MLP neurons of a small language model. Each row is named by its layer, matrix (gate and up: input weights; down: output weights) and neuron, and shows model dimensions 432-559. Each number is 50 + 10 x the weight over its row's rms, rounded and kept within 0 to 99. A neuron's up and down rows have the sign that makes its largest values positive.
Before each neuron's rows, "fires before" lists the tokens most often just after its 100 highest values on Wikipedia text that the model never trained on.

fires before: "–", " 2", " 1", " 0", " Faso"
L4.gate832:55 48 57 44 47 55 56 54 53 41 46 35 68 63 33 52 62 55 48 61 36 61 49 49 45 47 46 41 65 30 52 51 37 46 40 59 69 61 61 31 57 70 60 51 71 35 46 38 60 43 57 55 35 61 50 47 51 46 77 64 48 59 30 33 38 52 41 42 42 54 42 49 57 41 46 65 43 55 40 60 41 59 56 51 50 52 51 55 41 51 67 47 63 70 50 53 52 48 63 62 53 41 50 48 45 67 59 45 41 49 51 41 42 46 40 72 52 44 52 38 38 52 37 37 52 50 31 53
L4.up832:63 54 60 62 54 51 51 23 56 54 45 50 66 43 48 38 43 54 65 47 59 44 53 51 48 57 58 49 54 43 64 58 39 45 61 60 49 32 44 65 49 60 47 45 67 49 48 43 58 44 67 40 20 55 59 58 55 38 56 44 53 38 50 29 33 43 64 67 52 33 53 31 67 32 46 61 61 60 50 68 69 48 36 64 41 48 43 45 52 33 44 56 53 64 50 51 42 40 74 70 37 36 57 43 50 49 50 35 40 72 51 43 62 49 63 70 37 57 55 45 42 36 55 40 60 21 47 57
L4.down832:61 61 39 55 56 38 51 44 53 56 51 48 37 45 34 45 45 54 39 53 45 45 53 50 42 49 45 40 44 83 48 63 41 44 44 46 57 43 51 61 54 38 51 46 54 55 58 50 39 42 40 39 67 43 55 46 43 49 62 38 47 33 55 61 55 44 43 56 55 49 66 42 58 71 52 52 47 49 54 59 44 38 46 38 43 56 53 43 44 39 41 54 42 42 53 44 59 41 34 51 52 74 46 45 60 49 54 47 47 45 34 47 67 57 65 34 43 56 41 64 63 53 73 49 73 46 56 48

fires before: "==", " ==", " of", " and", " ==="
L4.gate3259:47 45 54 52 55 61 56 58 56 77 40 39 55 34 53 67 44 40 57 59 42 52 62 47 65 43 40 59 43 57 55 31 52 66 52 49 61 68 26 54 54 55 62 47 57 44 62 61 54 48 48 40 46 60 38 49 63 38 48 54 39 35 63 57 53 34 38 68 61 54 50 27 38 39 43 46 65 51 46 39 28 53 57 55 51 31 72 55 57 41 46 52 41 50 65 48 41 21 30 47 55 55 72 35 59 39 54 44 58 46 59 40 49 66 42 58 36 57 40 46 36 44 64 61 51 66 63 56
L4.up3259:49 43 52 48 62 61 62 63 38 46 45 22 58 50 41 60 39 53 45 52 35 56 40 47 61 46 38 34 58 47 52 47 41 39 56 36 44 41 44 74 49 40 61 49 55 31 39 43 48 52 57 51 41 40 49 50 28 42 57 36 51 35 56 38 45 55 50 34 70 52 58 46 46 31 66 67 79 60 40 63 44 39 49 50 58 53 51 67 45 55 50 63 60 51 56 55 68 65 46 38 55 58 58 45 53 51 61 60 41 51 43 44 58 44 54 41 32 42 43 42 44 30 68 43 66 56 53 52
L4.down3259:57 40 55 60 32 57 35 58 52 65 44 44 54 52 62 53 52 41 35 58 53 43 35 33 58 51 72 43 40 48 44 35 58 70 51 48 59 40 52 51 50 49 42 29 58 52 61 44 55 43 52 42 53 62 55 54 32 61 46 51 42 53 72 61 37 52 40 62 35 36 47 38 35 27 53 44 54 46 38 54 54 66 58 57 36 39 64 47 44 39 38 53 41 54 68 40 56 29 41 73 50 58 57 42 75 47 42 59 56 51 53 54 39 70 51 60 48 48 57 60 30 50 57 51 62 47 48 57

fires before: "\n", " of"
L4.gate1010:65 38 52 50 29 42 58 38 60 57 67 56 49 48 47 35 42 58 57 37 64 53 62 46 38 53 47 70 35 48 66 36 44 44 48 33 49 37 40 54 53 42 39 46 40 79 57 60 16 44 64 56 50 47 41 64 43 57 51 52 41 39 60 49 56 51 46 39 60 53 55 58 34 75 37 43 61 35 59 52 65 52 63 57 43 70 70 47 62 39 54 42 38 48 37 60 62 25 47 48 54 47 62 46 56 48 40 62 46 63 51 56 38 38 62 60 44 37 18 57 57 53 46 54 38 61 43 53
L4.up1010:42 37 41 53 45 59 44 28 58 63 51 48 65 53 30 61 40 54 45 39 40 62 43 63 57 59 55 62 61 45 53 57 35 54 79 41 61 55 53 35 34 43 43 54 34 43 51 45 46 36 33 61 40 45 48 50 40 60 52 52 45 52 43 61 51 63 53 53 57 45 53 42 35 41 57 57 53 60 41 46 53 45 39 53 55 52 42 45 67 38 62 59 59 35 55 38 50 51 47 52 49 39 64 42 68 49 50 48 56 45 43 54 68 70 64 47 40 58 42 57 54 31 43 49 35 48 29 45
L4.down1010:36 45 45 45 54 43 29 28 52 48 53 39 53 58 53 58 55 46 40 27 42 56 63 52 50 64 46 50 31 55 54 48 50 39 36 47 51 41 44 51 32 41 49 44 63 41 53 70 54 67 47 47 45 46 62 46 40 41 52 52 47 40 48 82 46 44 56 69 52 33 35 49 54 64 51 41 42 35 51 42 58 51 39 66 62 54 64 46 49 53 51 36 52 52 41 49 61 60 44 64 51 56 47 67 61 55 58 58 15 62 51 55 50 46 43 59 39 45 43 43 44 47 63 50 30 51 55 45

fires before: "\n", " of"
L4.gate2670:47 41 38 41 51 40 53 43 54 40 44 51 59 52 54 57 44 53 52 51 35 52 48 53 73 32 39 57 48 59 70 60 44 54 39 40 52 60 53 52 55 57 52 52 50 46 32 25 51 45 53 47 54 45 55 57 52 44 52 43 61 41 37 53 34 45 53 60 38 50 53 45 45 51 62 43 63 67 57 47 54 38 52 49 64 39 46 50 64 60 58 51 56 75 61 46 71 67 48 61 37 58 48 63 57 51 57 55 62 53 60 53 62 53 68 49 65 54 59 54 83 40 50 58 50 49 31 42
L4.up2670:43 44 62 35 45 54 27 37 40 56 39 46 60 29 57 67 30 40 49 43 41 45 62 49 31 49 62 57 61 45 46 72 58 42 42 47 54 53 53 53 65 44 54 59 35 51 59 54 43 55 52 41 48 57 56 46 60 44 44 47 52 59 23 40 51 56 49 62 54 43 57 54 60 49 69 42 48 45 41 64 36 37 66 43 47 40 62 35 49 59 65 44 62 37 64 38 66 35 55 32 44 58 42 54 72 44 35 64 58 58 53 60 52 67 57 65 52 50 48 51 38 47 74 40 57 42 52 50
L4.down2670:54 51 52 43 51 59 51 63 54 40 50 58 40 41 45 52 47 51 59 49 55 30 51 52 70 35 46 56 39 62 53 49 45 49 50 64 54 34 56 59 58 46 44 65 63 69 53 58 43 56 48 35 54 55 67 57 25 58 64 28 45 44 37 66 44 60 53 61 44 55 45 52 64 68 56 44 44 53 54 43 46 47 46 41 48 43 61 50 37 57 35 64 59 55 54 66 51 62 41 36 41 48 52 38 47 44 52 39 35 54 56 49 62 29 33 61 46 44 56 35 40 59 42 29 48 54 45 52

fires before: " |", "0", ";", "6"
L4.gate1123:47 42 53 44 41 62 41 64 49 53 45 57 41 45 50 46 54 53 39 53 46 50 58 42 47 50 66 59 64 47 56 45 53 65 36 39 50 37 42 43 43 53 61 42 52 59 28 49 35 65 39 46 64 33 48 47 54 69 45 58 28 56 51 45 48 33 36 43 55 49 44 51 50 43 47 57 52 60 52 42 68 50 63 69 46 56 66 59 61 41 32 37 45 78 38 43 50 50 52 56 61 52 45 45 46 46 35 64 42 49 56 36 46 48 62 43 43 51 51 50 69 71 59 48 75 54 50 71
L4.up1123:59 50 67 39 35 56 59 50 46 68 30 66 41 40 40 54 69 50 42 55 45 46 40 48 46 54 55 51 63 45 64 42 42 45 45 41 47 47 40 50 52 39 55 49 31 44 46 31 61 44 62 61 64 39 36 43 47 38 46 44 44 51 30 61 64 63 31 40 47 50 24 29 37 67 55 41 53 48 61 46 33 48 46 79 57 46 66 68 39 50 63 50 59 55 41 52 47 46 52 54 45 59 46 45 54 75 21 40 43 64 69 42 59 43 40 42 53 63 54 46 57 61 47 63 65 45 53 53
L4.down1123:53 55 51 60 62 48 48 36 57 39 63 44 35 51 51 62 57 48 52 40 46 40 46 52 52 63 63 29 51 38 50 42 42 52 52 46 49 32 61 52 43 31 60 44 41 49 41 58 51 64 47 57 54 37 54 50 42 54 50 57 48 51 45 61 52 54 36 59 48 39 31 40 39 54 48 50 41 29 43 55 44 49 35 35 43 39 46 44 53 50 66 60 41 47 42 51 26 26 37 56 31 60 63 60 48 82 33 23 47 62 69 42 58 40 46 44 74 50 59 58 38 36 56 59 41 54 63 44

fires before: "\n", " were"
L4.gate2437:55 35 50 46 39 34 60 55 56 64 64 34 49 57 56 37 61 64 59 55 54 33 58 40 59 44 38 55 36 66 51 42 59 50 51 44 48 47 44 52 44 59 42 57 43 60 50 47 34 40 42 40 37 49 61 46 51 61 47 59 47 61 44 34 50 45 74 58 40 49 40 56 55 43 38 31 40 47 58 52 38 34 42 55 39 61 60 53 57 35 59 44 43 66 52 61 52 58 56 44 55 51 39 62 61 54 50 45 35 77 50 36 29 37 50 45 69 62 46 46 45 41 60 57 55 47 47 44
L4.up2437:62 49 51 60 42 44 46 38 52 47 39 42 58 56 53 38 40 53 48 41 50 42 50 42 74 56 37 57 51 59 44 58 69 39 38 49 45 52 37 43 60 47 63 69 38 54 51 39 42 28 50 74 48 66 44 65 55 32 57 45 60 66 32 44 50 47 44 52 59 74 63 49 57 51 40 31 53 54 41 48 55 37 62 57 57 37 61 36 47 52 59 47 59 43 35 42 62 57 44 66 47 49 55 56 45 34 59 51 48 45 39 70 40 41 54 41 53 45 53 62 49 47 51 68 50 36 49 48
L4.down2437:52 61 38 66 47 37 56 43 47 34 62 25 59 54 34 34 36 43 41 38 41 52 61 41 44 38 52 38 67 43 49 49 41 61 51 53 36 52 54 43 38 45 59 51 51 58 48 63 34 48 52 59 44 44 46 45 54 52 55 45 51 49 43 49 57 36 54 51 55 35 68 53 51 52 54 21 50 57 65 42 51 58 41 64 73 44 63 50 44 48 35 56 54 51 45 76 48 34 40 59 51 44 58 61 54 66 49 56 53 55 50 46 44 63 67 40 67 46 52 53 63 38 43 51 56 46 58 61

fires before: " |", "–", " the", ".", " 18", "T"
L4.gate1326:58 49 52 27 50 40 53 56 56 54 37 48 47 62 45 41 48 84 72 45 50 44 52 44 59 60 51 41 47 46 55 51 56 50 47 42 60 39 49 56 45 23 31 57 41 45 44 49 64 57 58 56 44 57 39 42 43 41 38 73 41 62 38 51 39 51 41 46 52 55 30 41 58 62 54 73 58 48 48 53 61 57 58 58 56 57 37 58 46 48 50 53 45 54 52 53 63 53 45 36 60 58 59 46 46 50 61 51 46 44 63 49 47 57 41 52 41 63 31 53 62 59 38 48 51 59 57 62
L4.up1326:47 53 39 40 59 48 48 34 43 63 43 55 50 62 47 59 61 50 53 46 50 64 19 49 58 54 49 48 62 35 45 31 59 53 41 60 35 42 39 50 48 47 50 74 77 50 57 72 62 30 58 54 59 54 64 56 61 42 33 45 52 40 39 48 44 61 63 56 53 55 52 44 52 71 66 75 41 45 48 63 57 46 34 37 51 42 55 43 54 44 47 55 53 59 28 56 48 60 62 41 55 64 48 39 40 62 38 44 59 59 47 54 38 59 65 51 61 51 45 50 30 55 35 54 57 56 19 44
L4.down1326:48 51 64 44 47 63 46 41 47 66 49 47 37 38 42 60 34 51 49 50 44 62 44 51 37 55 45 60 54 51 67 36 51 59 48 37 47 65 49 52 51 55 54 38 43 69 54 42 55 56 40 41 45 48 57 47 67 72 43 47 69 51 44 49 76 43 46 50 43 37 64 48 55 68 53 39 38 68 44 59 57 44 61 57 51 64 48 51 43 48 39 40 56 58 52 49 77 45 41 43 40 37 56 45 54 47 38 68 61 57 32 49 58 51 71 44 62 42 28 19 49 53 53 39 50 61 47 54

fires before: " |"
L4.gate1201:27 36 39 46 43 55 41 70 48 49 50 46 52 63 44 58 46 63 47 48 41 64 51 46 34 52 50 51 45 46 45 51 45 62 29 44 58 57 39 68 49 47 39 45 59 43 47 27 42 52 44 65 65 42 41 58 38 55 50 61 31 57 41 54 53 48 37 56 42 83 40 39 34 46 58 62 61 49 55 50 47 40 61 56 49 57 51 61 60 46 41 43 59 44 48 40 55 45 45 32 47 40 62 55 61 40 38 40 42 40 53 58 61 34 52 51 64 69 46 47 50 48 50 57 63 54 55 37
L4.up1201:40 42 50 35 34 56 50 72 46 51 60 46 45 66 64 46 39 66 45 52 46 63 53 50 58 50 66 46 49 40 62 53 56 54 32 40 43 43 45 52 46 34 53 54 44 28 54 36 41 39 78 70 47 41 47 66 51 55 55 51 64 43 47 43 27 67 38 70 50 38 52 51 42 37 49 52 55 47 59 48 43 38 90 61 45 46 53 52 62 59 47 44 52 40 44 50 38 53 50 39 55 46 44 53 50 55 58 49 47 56 53 77 52 46 57 46 44 57 54 50 52 55 44 33 43 60 61 46
L4.down1201:50 47 48 74 47 71 71 38 41 43 56 56 51 67 47 34 50 43 58 53 52 43 61 50 59 52 42 30 37 57 36 31 41 63 52 44 58 56 41 56 66 44 56 54 36 47 57 63 59 65 51 41 48 63 52 64 65 47 50 17 50 55 64 41 53 61 58 74 61 39 61 65 57 55 49 42 29 54 39 61 40 32 54 58 47 58 46 51 36 54 52 50 37 55 40 68 32 51 72 50 45 66 44 63 51 72 75 44 52 65 54 50 49 66 47 56 46 46 39 40 49 67 48 40 54 67 51 58

fires before: " of", " to", " in", ",", " as", " at"
L4.gate2812:23 38 64 41 37 55 32 70 48 60 35 49 50 75 41 59 23 40 48 40 47 64 59 53 69 47 54 53 65 56 60 43 49 30 47 41 44 64 49 34 74 58 49 52 37 46 55 44 48 47 34 53 49 39 52 50 46 46 59 49 48 53 37 53 39 21 34 48 43 51 57 26 37 49 56 58 62 74 49 51 43 47 63 52 55 36 40 43 48 47 50 52 46 52 58 44 51 54 39 36 55 44 46 37 42 40 46 43 50 56 52 40 39 78 49 32 44 49 63 45 58 37 51 66 56 60 37 57
L4.up2812:47 54 62 56 57 67 44 52 52 61 41 59 57 31 58 60 47 60 56 47 52 55 36 48 63 59 45 46 53 25 52 53 37 37 42 38 56 56 29 39 39 37 49 51 47 58 60 50 45 53 66 47 54 41 40 56 40 49 40 63 51 37 64 49 54 39 63 46 66 40 37 45 54 49 51 52 64 56 34 39 31 28 66 60 53 35 61 43 50 51 55 39 48 50 48 49 63 58 60 51 47 58 56 54 49 61 54 54 53 59 28 47 66 59 57 61 46 46 47 58 46 46 44 47 36 48 55 52
L4.down2812:52 47 45 69 52 56 48 46 44 55 46 49 57 56 46 58 35 49 30 66 42 58 56 32 52 50 50 20 75 42 55 47 41 47 49 50 35 49 37 57 51 59 59 44 49 54 50 61 37 49 62 61 35 34 26 47 48 57 63 47 52 53 43 56 39 39 24 54 64 44 53 58 53 51 43 52 53 60 39 60 39 40 47 44 28 34 47 34 55 30 54 23 46 29 53 41 43 46 65 48 59 26 66 39 46 47 66 36 43 50 45 48 58 59 50 72 51 52 63 53 72 45 59 40 38 36 56 66